Weights of a small GPT-style language model, trained from scratch on English Wikipedia: normalized queries and keys.
MLP neurons of a small language model. Each row is named by its layer, matrix (down: output weights) and neuron, and shows model dimensions 160-351. Each number is 500 + 25 x the weight over its row's rms, rounded and kept within 0 to 999. Numbers have three digits each. A neuron's up and down rows have the sign that makes its largest values positive.
After each neuron's rows, "fires before" lists the tokens most often just after its 100 highest values on Wikipedia text that the model never trained on. A number after a token or word is its count.

L10.down322:481503493514488466517513496475526534519503531447452495502469486489500495482503508503570480511492517537536441529447532497511491511493515506518506493535502485511486471548500490528490536485532448490487515500464426458480497463544518478500457496501493501509474521470465522485482461496551494514490516515495530477502493494502482489507515499515534544481492527500520540486502502496542469510489503454480539537490470477550494478509499522502495478503462507557574502519493509511533506500485475452523476479491513506532507527483503523498492487476556481537525513489541499544497518537508513540
fires before: "21" 12, "20" 9, "19" 9, "18" 8, "22" 7, "17" 7

L12.down1589:530459486463495529516496455489433518502509516510486493493490481504494506523528474517495507537484467518489528502510510503503509520508474540570536512529486493501526507519494528512533490509514539513504512522511506509491528497500552498506501488500486500504490478523516514486527537480485466533471532514505499468546483476468510532498503467554503477485526512487470482496533441508494432492537537541502460519498489494495488544477455487455519512502493472533543488477508539520541457504459476485456486450461470479526520498523534506480506559468508523471486504480509511512513523526463531502
fires before: "." 32, "," 15, " and" 14, ".\n\n" 12

L4.down790:508531511512514528477519512451491478532495460496493478486525497501497485530459506572517491532528522489493518448495513598478500503468486478520542507479462478483473524499496511516459507558478532483556538521504464520493515507476468454502489498492492503490515454523521482514446480514477488495508488454468508512525483473472527504471542519470519508532475527486488499503488523502519519508483514458514545470475462518439518513481529487537517479467488472493601522463511491514482474495482533508519498499475496467455444485477488513521481497514459553515488473528546500503510485451504505493
fires before: "-" 61, " " 13

L4.down81:497475447473498462519520498533483426470463509507538472457497517517503511502451499548534483469502498520488504471479508505517552486515498491514539508501530522491436521444520469479559507547532526517507504469514544487519527500512487473515509524541469452470489472510508490441488513454483444470532532486467540486489516453503539513511446504488513528509523503476505478509495491493507525495513475503493473492499535472478515504491499474514503481520488531533458502494493492504497554532540452515499524496466524493505504516500456489493520500486496518527521521499490489510506481528476513460
fires before: "20" 33, " " 32, "19" 14, " |" 5

L10.down1727:466532509473496486517477498508455532509502508535443500510502488546500522452494506491458535517500497477501482498510500482492488473459565476432482497516456460509493475547519508514488474518481481518522474554467493508496522500497504525511478477538485508499481524491457485451467478494516509535500493479511476462497464481458492479523531495493474483461483516526511503533515519502552511502509491496494533493509486503483527486486515530497469491544484529492512474539468489464486516502502496460534484512500534469487486516518479494521515495490517551500531490496518479512509490543482512524
fires before: "," 51, "." 5, " in" 4

L10.down1261:523519466492501484490524515486468495514507493501473497483462501478441497483509525498540481503495451528493514421508490636478515535524510515505485494487471491538506469497484516478499532526481481511505514504513512524548473544514475475537460500514538509526513489479493488516483487521510503499509482479511480471554543477479513502493523500507489424465483498492507491533530482515512493468483529513499485486497484472488488522500494507497473464516507507501525520497516477473450503503463450511490501510494496534486445541489478489523473463499457506444525529489489467491494489486507516537
fires before: "," 47, " The" 5, " –" 5, " " 5, " he" 4

L12.down1603:494499483521524484495465543465487487534501509494491519507524479471467505483497474491484497537503483503468462482473497483485505466512502475455499508507493530514525479501527490481463503520490499484512484546515531504511518499469492536508529451496511534496513452493529451475535497529480493528504498493456503528531517508495475526507488531507516517499528484509518518509538540508519498441477519508458477452510499525534472553498517501495498519523515473479583509472452454467521550515521485474470473490503531499513542474576468536505524503537531505517503509523523519508522512507471508531
fires before: "–" 37, " been" 9, " a" 9

L10.down1521:460483468477464517497502495495476496461542477465483491541503507519492547441485522511498526509480509487484482422519476514483528489517494512499551492484469533496469507500529487484498546509529508512457471506492497493492535507504517467502515498544500489519561470525514498502483500508471500469483504561476501516513482473519435509527480488465526477496535494459494514459454532526505502527448527476466471483473513460501503487489485490509505484470463485512496515485478484530503554514535526513510472492448506497526508515497490508555536506467477516515493511511535509576511502533467501531
fires before: " " 45, " ." 8, " as" 6, " of" 4, " a" 4

L12.down702:460536518506468470498492492527542494516475517486445526480495461521475446524497484465513485471487493525486500462483508505548532485444502505515497502544473493492530489486509546519449434507494543506492459503487476449533487492545502513535492493544498474490542486486534482522463505512458530479516491477487491516485505520531516511496480471524502538514528470505488489523481528495463531495455478533510471470508513526483462500519483494496493454462500490486500486510472506507496504478476476442499507503489543504532526449517524526505455478519525471510553507499481512525497453487480513518
fires before: "|" 100

L10.down898:518473545513502480487524514487478515501490434508485493531517487478489529479472532510524512457527494530535522493459501594501483480522542496550499485469484529551498529525463507480474523533483486546539520475494544511553480530504501498480490476509519469498526481488515515504536497494466498502535514485533534517534464483467485496535453469500487487485487492481498540486499501459528521505523512475516503476533462503506474530481529483500485468505500473538552440499530514476491542484480498515523478489496511503512507473498539496490455521513505488500486517501520515506459487479501475560
fires before: " " 47, "," 12, " \"" 8

L12.down367:566502520481540506487522479494498500495464470504505462449512492486502501520523491517501503525521508488478474561458494449481481493556476515504526496508505518513486462500531481476501456483512529524511509506506508474480508530464463519529488506502478505527482480484528483543498497546495494472482497487516494555533502516485534491499502548503470459558494519494498517502467519507508512500514482481518503467483511493511425506482503473489514514493549493525449512467519500502508487436509493526498480492480503513487483467502505524462484519513516465474507498531474486507511513447478504544
fires before: " |" 54

L4.down926:498555487497477523517489465484459532527470507468472497488502506528482556508508484524522509458506454496492467487539497479485469516500519513486490494486459493506493535462482488471535535496491518479484504471477475477507506539481524516506521461506516519535498493481496527520493512511523501495463496526503470486521526483496484529499504523471508484476503478462536527483515481518509518522520528479497484490517492549511484509509503465486490542523515469448577440505517449470483498518487528513527522451514535534526510529528488477509510501503500520510513498504485462480512526452521532496
fires before: " " 66

L4.down1666:522503519498510502524471458512488526518479536520527493482483458478520494501460501512516474519465490510540529454481510457464481513512490450546481489516504499505461489473502532573507452486498495509515467485483476492478494511514452458532497487473476485467482552511521496490531494509475502523509518483500474496508474501473483513521486514508457475461507475535493512498510491511513511524540520498505519512507470507500496492479474498554507433483576531461489451487475496482484539511527476479508527445489522484527508509493492483514494494488477529492513455530509493518536454496485489527
fires before: "19" 16, " |" 12, " |\n\n" 11, "20" 10, "18" 7, "11" 7

L4.down623:481506519529482488523499485470504532495479499477529526480482487486503549518509469501526488502499507482525468502509526500526506486488508519463481505492529529459499520471482506509528511530496502465565537521510528513499508501491491542527499500497485462535530506451483524520440542520505513503518509506512496520532482538514484474507522489459460505473475503468473488492514506473512530479521514554463498479516492525529500475508504509508467537557487488553565512472548480521497494512492477468530511466524459488532522494527510496478491508512492536455482481488471506523499537500499501530
fires before: " |" 54, " " 5, " =\n\n" 4

L4.down30:517549521522494502525486514491519508501484509493501486473492498547518446530439485511503513472494476492476528499521460535451494474490476509485513522521476513551481520458510509480494523523458479466462458526494503520484517479504493509509527486489462493443481511493529467483480452513484500496540519518500461515515541469503528501471491548542514472464533504488480541473495502454513489502513490441506475508483486523510529511476480524455492520494441509496535459461518500472492523515497492529475523494488499512540460491476472511486521500483506505485523504505499481456513513448488495504
fires before: " " 84, " Total" 4

L4.down529:462481495526525489521498518508474464469494480493489493476476493498508423504484467531488502484523505510449508446495520509437469517517460479493507521504521505526514531500475469491517540519464486520511504502495546530498492527509512502519477502489510466486474508496478504539534480532508525523504475491517496529517540518485502495565541492507456513505524475496496489523523530575493517485490469528480506482521481505518536486500515540467481478474428475524590460512508515490480483495476462502500504493449498448508508507536521488543525513520493490485505501490481491502484528502498508463
fires before: "0" 53, " " 29, "1" 9, " |" 4

L10.down187:497551551475481491499556476508446492439490509485467520469474467468499519513491484466466503468500471495531517500505511498459540525494521514485507484490565478482492512499471494485459516463507456490462494526503477505492459500497516464515493513482523531503487493465543504483557477507502500507481509502497495464487540528503521497528493508470481513480511533490495512507500473475532510509467553533499488496517488486501530513437475481498492530522519451526492516454503536540476521508504494531503492478448513514500497480502538492531497510493499495511498519545538459506520512549503517517
fires before: "," 67, " |" 7

L4.down711:534509488508494476488481461482515481477521515510457493539495448505522526501534485524485500465510469509452503479530519459523475512507540545540515494449537519465477505504503513499526531475530508470519546465564506517484478468497507523519495482501504515533515478492507469484549540523489523479503486472481483529478513483506475489531519551508508488528464499525520511490492475468444497510501495479497522503487534511557462515518459506470554519501480563486491527457486511510487468502484536511483485492533481496463490492534518482522460533526496479537515524479491469517491496487496517433
fires before: " |" 40, "0" 34, "1" 6, " /" 6, "2" 4

L10.down861:478491455525503561489502523482532505497489480506483488531519521524534494496529511509507487509486516451481518517518502505508490530501522512491499504479461472504510510562539506492502506501530462511472480472471487499541454430495494501450526511509494428480539480528483484479430515515492525507504498550495482477524522507515479535493522503488572531501525493506496510512467513530490520470519476505540514493505521514451526486465483522491518511536472502505552497549543499533498531530506460488484518486513465447517520483508465508491468470507477464506492520565505484507488493484511548501
fires before: " " 40, " to" 10, " from" 7, " of" 7, " as" 5, " the" 4

L12.down941:466547506480500480504474505508476485468470522557523492517450503513537495490513505517509482535458520500505542467489461454482488536524516519478533518537527513523489494503538481484495495457520549521475509496542514502518464471528498508503517492490462547512477462467466482506502503522506506503487541520493531473517488478486471534510507479509505483480525515532496489517521497517520499499490513514482484513489531497487513525502458519493509492458508521509560484484485437509519442532534495486514497496500505459500458498490473467442494498462491504520502471469496489491489517513523497482
fires before: " in" 23, " for" 10, "." 8, " by" 7, " with" 5, ".\n\n" 5

L4.down1581:522484524491483537517523524493534470508539521499510490492502531493482526498539501458488530466502498490476503458512474484456511552452500509487517486501520495477565517485456483521479521472517488476513519487500515502529495488500503493480532537501500489474525503568506517501489529508511487473516512455482528513533536483524490516521529489504473485491440470572453498508498453515514541471489472487488509480449506490518476491501469486510512480540514508478496537452495490503486488525503549540512542480507456503486462482513538482526543512467495481535471531542493551514488550513528525485
fires before: "20" 49, "19" 27, "18" 7, "loan" 5

L12.down215:519505484486497475477511536494519505505454491475492511484502494521457513508475499533516514508484500508484484539530496407543531482477520522514524534490534468485473504522466470525494495499526570498507481547532506478497513501558509493493473519511472514492480498488513514439456533486497472524452478505475504488470538478526521524505461498477465520489496498520527493535526521504491445532486496488507506500480499512459534492490500497519525479518476521490510493510491469474492523519512526440501452544545497497472494532508486484530490478451503500500505536532513453495495507479528478507
fires before: " in" 21, "," 20, " (" 8, "." 5, " is" 5, " on" 5

L10.down37:498494529481509471510500509465538485500547435547462523468548499514533514488513520468512493499514524490523547568503525473488499479509492500513502478491465494481483444492498541474516545533505467491473485491508465490522499507500502513512498509498515504525544482473497475519505559503517506472507489509487474497487491483473524502472504524525534515499495455467517468529511475512526492530471527466555519487503534490561514497496524490469519485521464460516526500573479473529491505497460502518527527532478518504483473403519484539484487527512495467469461519498489541543542553524525514490
fires before: "," 31, "00" 6, "2" 5, "1" 4, "0" 4

L4.down884:480549496495495533529515517518460460488459497491508504499459501509500509518493479525505504479465479531493480464531536518494518523529495529530490478495471466534527531496549499508529514475444511471523489518526487511520480532482495491498497503485563542495501524494474504536524457505481469510494505510515457517505494523495529500523508456530518489531521475525476556523535529527505497485477486493505522513507483514507509433466523525434534484527539549510515474510531505509470534450505537545487506488504477508493499480502472497488500473491485463493488472488508523520489484499492535484
fires before: " " 83

L10.down769:499517519514542530495526519465500498493542455534453475514495484503504487505474493553504476464483485471500493505501477499468554497508519526519543532481474498486519498497503474482485485479498495472473489450517450480478496523495548504457518488486506580490499528513472503476488500491497494502535520517508457490526487469469504503532535530521482500519463461468501518548494483468492511484534510499494491488506464535508504535481512545498462506526525480493492502511479482504502523533446514533503469553493517503510468532460495534488505509470512484542472502513540519474511498423506482497
fires before: " " 66

L4.down672:482520502509508514547524492500497517481460505513526503503503507488499469516520512504521490512504459496522530474472560482473489510534532522501461474517546555460460507491521501512513500506509469487499516468521485494499490490465470502498481488463494516499493523518495505516521507488520461463497486502473508500475503471527467491541510519476515546435498523478510479465533478507479496469496444504510462543487484499477472505534530528517502501475520534499507464472463507502490483490466461492465474513498502479551526523507521531473466521505496492496520506500481569506519490465520512502
fires before: " |" 50, "20" 14, "19" 13, " |\n" 7

L4.down1647:479524541524501511532487495549527488539530542477492495498477536506488496539469516498509482504522485531491501441529543450466497456502517502513522497496549511475516469444511504531476508501530488483478509524523525547500515511519505474475484497473525537515500486516542477495509506492449494511546522479461506526513465463491483515473529531483529491537483471464480523486528531482530523526497491474517500485488517485478530506522479512510468495506487526519521502519504482487455514492533480478497476480514534512506507491498544513481537536510480559536493526505470525553486511478503540499
fires before: "20" 49, "19" 43, "18" 8

L12.down1203:475556485525462467541490497504497497529485533507491483501534477446475458513502506493505487525487504502497514545494495564524527480515508492504473545505495534507540479494522510469485507500520490541508494451518511503499498529513465528526500480500484510547516511499554531516460487490508486538501512512501482477512493518516542522497511505491512489519470453515534474518509485502486481470508482466481482525495520481458531521527502522499463518470489489476605499460480485479485496495488505484501464530521514484508478498509530506534522501453517479510509482493493536468486497546452493495
fires before: " the" 30, " a" 20

L10.down1224:469526466500434495526491486529424547474478519491502508527505487475456527517503479491493533455501466468509509528530544506508462478530498510491474465531491501493484529483488535502530489542452463537473514480512483496480500495501471526508475497511487494476465504438501480487500476552549506526479486494515515486461525518502524529532545536471519503480538473479527504529527546531533525536506468525534487511480481464505492548517503463539480476525520508529517494511508468478545512525497517517506530461491538526503531519523524500458456510497494521517501480511476454490514510507518495470
fires before: "." 46, ".," 10, ".a" 4

L10.down1189:500532468503492526487527480525496480477502502512501442527517499487466498482478515516503546481442498531501506476502505506500462527528478490508503547460478553502554480472507464484510485491485483512507482484495517504524501484449507558462519488493494467517538477510511506532499482526528477464484498491492505452514553474495497501474488502526515520509462520530517482511517499505470530478526520491502504470489515439487510538486503491511521468498497526514593439534492494521492492516496463479462513471485479457495425497487513523467531499504542528488478530474505513484496455525535508519
fires before: " of" 19, " by" 18, " for" 7, " and" 7, " to" 6

L12.down1595:463489489520513489481523510491436475492474520490488504506521508507496509498480513528480500494525484528474463440512475516494525527487534516497471517516507490508469526514506496501512488475532516492483477483494495504478502517501513541533501459514462486490489529519507469502490510492491485507485512527473460487503472509484564487506507488511441532487424533521480479551493509464470480490477486517521475521512516494514502481519530517483531527511446493504446470481498527524477531510530537520488432484531508476480488481518470514498478543494493479506514560474477483525500514464504495470
fires before: " |" 48, "7" 9, "8" 5, "6" 4

L10.down111:531534464485484506495512532542503464498479459518493503479477530484513522458508526457475444514527482519495486514516519476512500504470497531482466493484490515464478515525504464492488545517511485514500475520524476487464502482558523498502546517473523511511507492475481534536491493521483493437489486463474486548522492493508518450473491504512478499497495511508480538475461483496525501488512527515534512502483488472413502507508550513518477494462526481517524521513504478524522527485516494522514481533493496521532500513522504525512526521463514500527496533493514539471437491498553522427
fires before: "1" 22, "3" 12, "2" 12, " of" 5, "4" 5, "9" 5

L10.down1480:456512515482491538469478450542473479528489498467552500473486478511518534482486508486480487484514468526505483492515504481488496566481527494522491513518482488520527512515524486487517545473564511505533534499520484532484522553511447536511537518514511478503525471506490509485557502517511475489483475515488503513526472493522485503522483515494513517499506468525500488516493549514486515536499481532510535528488464501501494525487508516453490496517508532453425503515474475519450491477544496483460544521508552507459503494552497489515552486489488515510470530528495521463480505467518519534
fires before: " |" 20, "20" 18, "19" 11, "0" 9, " " 6

L10.down1167:551501453530521516515498482529483461487508544474532504508510433474476487484494500504500489516500517510478511482500506477477475504517465522503506474525508514544491418488488481528510484477503524512517509494518525502514503518490509524503509508505495503500527496510493525532506509528526453507538504514482523458480557454513497495504463510541488466530483485504534484503476475487512495516525518535492455473531530455461448511481526486476510545487514537453638524498473494463544460541469483472473534521504529471506477470487543483506479500485537483458477494471559520523493504507506503495
fires before: " a" 16, " the" 16, " that" 13, " \"" 6, " an" 5

L12.down21:550480480484462513498489471498495506506490480522489482468499489470500517510482497534515491547523519491516473507491516507439511508532547465526450478530519520502475501499494509490526493433512442497499515492495474502481524539515488496481517477459517536524521487545489470486501481483471498470498489497542520511511474487509500496534492540547454496516488505483540526489506524491465488488537530507497499494517486539529494506517528497516490508520489559504486522554468477528482469483471528488520539554495491545509465492512537471523510508500495520549512494536471520503482478486513535485
fires before: "0" 19, "1" 17, "3" 13, "2" 9, " " 8, "–" 5

L10.down1684:545489488429521511459521466513472488469456496552514494519545514472482497504506470468566518497499571498439471463519484460499513518505514526498502502459501503467440515457482533513497506501557503513506486546525482531526508497493517505528522531513471488517488457531493484500517527523511475498505478481532485536512522471499474493502496497490517474547543493497530507507531498548509481465527522491474469465467537511469458492518465477544478501488497467458499468450494471541506504485519451519478503483446486484497495479506529506534488514460542507498477465517493538507492477523501534512
fires before: " |" 66, " the" 5, ";" 5

L10.down406:532501498509512502489483524544460519519512506477540481474499490499512525480480511461505568503474502481523452493487511448476515471462524533448474492497449459508491469478505538509486491534507512508472495469476497504468478494487535542480509480485517523495490541472504530456474503536515485489517479476526490501514500488497528541519519540465483540497506477513502493501484482493504558481518477446524545515505498458511533510513523513482502456471480534491538537529488504534499446527506535504507461544526520521439466467496529506509520501483531510469481471503497480479491468484461472483
fires before: "." 43, " :" 13, " -" 12, " |" 10

L12.down366:477489506484456509482505550540524469511494472524537489514438522503498520546508539509498503471496496499522489471500493481509554526490517518450487477502474465511507495478500469469528533483528526493472546489497483468493500513521497482480505493529564501506553480517472559471455513503516489510478520498460549487457506490488520498519521461536487498501525461491473544471482550490524480529491530510516481488503492512490470511479492525478535515501516505498616492531511506551478497535515503519514503495509507479493488464496494509489491494492453502494518496545507495475476478480462520506
fires before: " " 79

L12.down1197:493501476476504485463488468469477513515525463511481470479501483445490505527506505526526528547500525453477479515485541519487505524511519508512510472467477497476497544517480498479536494519512528529517493472483530466511548519508485489517475487484488475506495512493499514506482535491522424513531479500486489485538477489527514492509513515469535519513485483468487421462508487504523494502490544509478467488496443528489530494491461470559521465492525527470502505525488518466470466517477503477488481481465518483488479523527516479487542486447493494541501526510521467512516517511521511514
fires before: "." 41, "%" 23

L4.down952:520514479487456509513500481518510511504486466532511479519500469512515491476493474518463481466502513517527489436512447558503485534507531522447517532486536540488529509491534496506471521512493475501516505517527505535526518465535497515531492507545510513523459523529482480498559506489521503522504462476520473493466501486487519504495529496504458485532510525527529533430486541520526517484510530493493506456439550538576508477494456492475472483509466542489488481478490476498514492565528493497502434455432463495547486516499510516488504509521516506516510496477453515478493491538476518482
fires before: "|" 61, "|---|---|---|---|---|---|\n" 5, " |" 4

L10.down445:488521522488528492478506460494531485526496505515526537478472485496532452506530515449450529474506524503453513421447533439527455521519518504551513541501489517539482473489449520500552459489524501525486504528514477490516465506518464514508500533525530520493537483477530484463491476542478506508503483510477488542512491536480528535506489514498493544539524478511452483501466547530517502502521487503473553541500495567504539519491531469530489480501508469506449476479531513463501498510458528522507502480489487515518546495526501480526492516529487492521512468477529488485501473507530483490
fires before: "|" 87

L10.down1485:483503578508528519500498502473438487511475526502480463507550514480436488476507484447447492536505469526501556489526499516478503505448528443499472529523492508482535496540491519491523524565509443490572570539552496491534492520491529505487506516501453519490500526483494485500482453494475492494514452484571444502499532516503504465460508510521488479511489480515507482501508524498522558509467494498574469532488491532518514442509451494456469497470510478461445532507504472526559537486480504519482493464512489496495488478536498495520502518513519528485482469471518435503529482519483467488
fires before: "," 50, " the" 4

L4.down352:498527462502488474488500494487446484502506481543509465507471520518499498507516485529496491506471533475449515489491530519467518538512452491529456490489466499481475523503505507482514506533488489499517496534478479525479517494482524472506487510512511490493473514492481540516513483520507467470494515516509459493516488504506464527507497468500535481497508553465492510494493513514483438528505505491512510467490500524467515458506497486529481493515478499467430510560499474526502508522470577503489471497493507545509494511505508498513498456480522494525474448487542538514560499543528511514
fires before: " " 99

L12.down1154:498537530497541512522486510524526505562504521477463519510511483481493462528499471466510465475520503541485484508483508481515455462496508475526514501521537465518496489512514513494534473551550503458572522479492571487522534543510496484559512519474533441469538534507499470473465493469481542447458478494520452450485488494497521500519497514516524555483500509522497485465498474523542475516507566482482511493510478541472506451462495472523499447516490504493510463510482528509479487486479496500495456539533510508529526487503534478462516523529516534508479534465490511547456551492496502520
fires before: ")" 31, ")\n" 20, ")," 7, ")." 7

L12.down1414:487490463454510521532513498478499502477480507461481493497519477486477515458546498496537505537504508485524487462489440507523505513517524509517505490500482472509494521507476532553548502459496488491521477496496524501540505477505555510513516513510538507515461510502491505511472510483494531488522495478515527458517518499531521472456488459504499517493475455459533476505495511511471520542479476491467522553548493446547482492460519500491520499545493473514561469503522517419507488493526467487501507487525509539501508444495529495554508500480480497532493471483509518494480493491514554516
fires before: "19" 100

L4.down1488:478484507468519481491499509492488545512507554507490515483486552486498525481500493500479498508516492508515563489513475516509485509510538542505504510531491485527482461465477533507493494533518502462472544543511514516438480519500473458507555508491516517538502506516521542563467486532500508478508518508547499488492541492493490524481478461478527471489473522504476501491522498482508516515505504474587499483474539473525510479454469518490525570526487441517469456485538486544480503526524481517488508487484517520487533505505541523529527452500499522534488487551526554494504518476486535506
fires before: " " 35, " |" 28, "1" 4, "3" 4

L10.down23:522519488498486458507497479482461561498536511474484502487510527506547505494503513513478530468487487487502517494471501517466485510517523508508535458536507532529501508494492531528504456515522524533485451519518509477503508505484475459521469469498471464490471488422518516488474468524475505501499494493497464491469492480518493514515513488455492500504513493493494494543466498526475499509501488500507526532485465503473475546519481491507508527436545533548457484528517496503515495486497504503497484511511474498461491499523479515500467532519453499473496566458462507573492467521482494490
fires before: "18" 20, "14" 12, "24" 10, "94" 9, "4" 7, "88" 6

L10.down1556:507499489471463494534520513496475491526465516546486530541511463528508512509552482523488498480477495529480532480479510551503513514551470514493495527507447500525492525503497516509483524539484528524479477510473484534494523504476467446534479485503567477527464532531521513508510501514508497489519518472515490518454512503526454503478535497509518536541482506496463510443514485499482580532504509505513493477494504513491496489489500492466494528481469541504564466525513540441487489467485515489469528504505514518451500467470483461487512485449498513486477515532464513487512502504517496469
fires before: " " 56

L12.down224:537527473504529476518533445481501454500515478519521474499488469485542558529521508497535487508505488504570503556505515519497485522523478490508503471454521468514519483509527549481487499455529477493514518451525535497504522527469491556510508488530470508474468495498544544493562488458501488551538488469492513463516505514477471492475491502500511473496489509498503481460472513526507447473490467529505528509519513523468522456461467485509487515516485516480511538528483505496446458475536468532502484509484472508503486546502565522481504491492497496485466499524474482480471534470489479517
fires before: "." 68, "88" 4

L12.down1061:496531529509514511505493518520491466524487490520511511471519492484478487544467486485521465529540472508473491503539472519487483521466511550504495491527498468475495474530506497469476496471517497525535502489495460457503519488496495532486478545508497512524486495521528493518458496462484508458510514497485472490453476477501568450529539489510489498466542532532514497458518479488524496510493526505494520527490498503450468530504520486479504500546537504480512492469513500426512452464523507488501522485490505487512517491503466507517495483496486444530479502517476532508504528486532521522
fires before: ")" 32, ")," 20, ").\n\n" 14, ")." 11, ")\n" 6

L10.down259:505511449511489497497495483462494550475488512482501484461518505471478471477459502480492490524521539515501481471485505512504515501515484484455480535475514530529506466473499487472516514496537490549501482533478507504484507523525496527500524533533493522456516498459530532580493484501510497479518451448511498487458500516459491468495485460468514480506474497451500535493480491499471485507559510527501562494468463481518498517500543504525514502544494462532508487477471520495518513507504503537489487515513483502508503499515465475465445494504498477533535494511489553484412537499527495456
fires before: "1" 40, "2" 10, "3" 9, "-" 4, " |" 4

L12.down1246:464498558532519492535517543538497452508506498452471483454498546466457467510540520479531497487515486546513511499520490471505510524490496543521508539482482474510509485534467553531498506542478494517541475456536480523484510492485493483529498519496539513479457491501515516483508528508504499481491504485508463469478479480514563498541538519479521472499496501551514504506511516524522491517482491466495545462454471487443469477513542481512482496507550480541446540496469489483492476501551485510488519510508521517486487535505500539539472544495526464519527509475471498500424526501507521491
fires before: ")" 65, ")," 10, ")\n" 10, "):" 4, ";" 4

L10.down875:472503516532452478525510501474448442480496498501495505474470467513458488487494503475502489507512508513529463526493537499512505519521490504498529527492493472502534456526489477440488473478492496464515531480485514480504547532463500480513518540521481469527451512531519478488482481496494479516495511461483497525530504488465515495501515469488509437514534488551464502507521502476531486502479519529451513485492471526518495489528527490496493503477492529475569522475478497540512482520508511487489528470499491483468519491498488513485517488480518464514509521489501518477470546514519504472
fires before: " of" 33, " |" 21, " in" 10, " " 7, ":" 5, "–" 4

L4.down1038:495472514509504480523510467475540500494483451479555470483493512544521497490530517501493463505471476445485504505500511524506499473550492464497451499486516499499506478470499505484505506563475458508487504514517499543506514513443522497486523513465509503483508532514513524496522508480540506464525516500460463484509517518540542512475570486493541526504502491504472463538522491454504477491475486520472516489483511500509495507504486525512530483547473474542443441494476476468488519507432494509492476501472538512513488480460435504493495489515501492475463502502466548511544468534517492513
fires before: "20" 40, "19" 27

L12.down736:490520510488475514510478493521504514403480516485474507535504523507506506474493547483471488506483489473499478519513504487485483522474504502492460505487526461495457474473563486458476466508455522492481522478533492503504498520493479515508469492503531460477484481504477500508487530506528547517477514476536495502568573487488530444489553486500495493478485527508493501529527478482513411510545544463525502506453478481442514495486494505502497468539515464483531505453545520469469536521503509535518464504517498518489513468448513505489483519498490505526466487498512489535488554526487542528
fires before: " " 53, " in" 9, "," 4

L12.down596:461513557532485464507449521498491524546482504453457471504501472495552558528517531515525511493505473454494503486484482524478516478487522510488465514502478496490497492494478498513513515514443499509536481494520501466488491497471467495487493487489479532467549456556485532497462440525488512492510517511460479513520525530506501525517501499510482524488450524526470553499514552517512478456479469515458517533483497533509518501486548480477548446507499488487489462502493516490517515496545508461516522507495491474483484523502549488504467538506523491528484487521475452506489475526490469495
fires before: "." 65

L10.down1198:517496533516511441488525476537530487550506475522450506512532542508496526539524475526483484480487458521481492481492488536439516508506529495508520484490461501528547503495458519532492520473466476490528499503495515525514493513519506494539496498502475481502504467500488494527491511437461485454500528495469501511470492493508487503453554535539489473532498510540519460449495447499523514482500513542557442478516489519517482488545483533541513500528539489478468512472493458471480485494554530499497488529571501473461545482488500500515490490526535509495467496491489478518501496506498514502
fires before: "–" 23, "," 18, " –" 8, ")" 5, "10" 4, ")," 4

L12.down583:454511490515480478509473510520487506501501530471473497518534485484484484509494472509520468536483503487490488485504484441500538485495529492495458469499509489495482487520502507484477478531506516478492499491492515524510501491448489497512526551505483492533516519467489540469487487518527494507529483509492475554425528486496519480523471473487470488483525514445500512535513505504510547503530454506486509522509522478514505415515495548484513497486495531498572534509491454517470544509475533506500538472507530508522522536495542521474452512482531450529489500481472506466552498485468508482
fires before: "." 43, " |" 40, ";" 10

L12.down751:510516538513507538522501532521542504515484478520456487549497499486494529514536470554485480536489508546493523538501502452485470535526477541487492507492487475500511449515496480467501529509474512437528474511490520531483529515500547542470507517494488528515492498480518514524505531498495535508512499496525492483512486489536463479472497538534544490468525452479477425526536482493524506499514481491505505487472495538542463488532561513495479516463506495480465484472514486479508542509464520494468494525513518469513539530505496513509499529515498468502534483469513501499517496495563541480
fires before: " of" 61, " and" 11, "," 5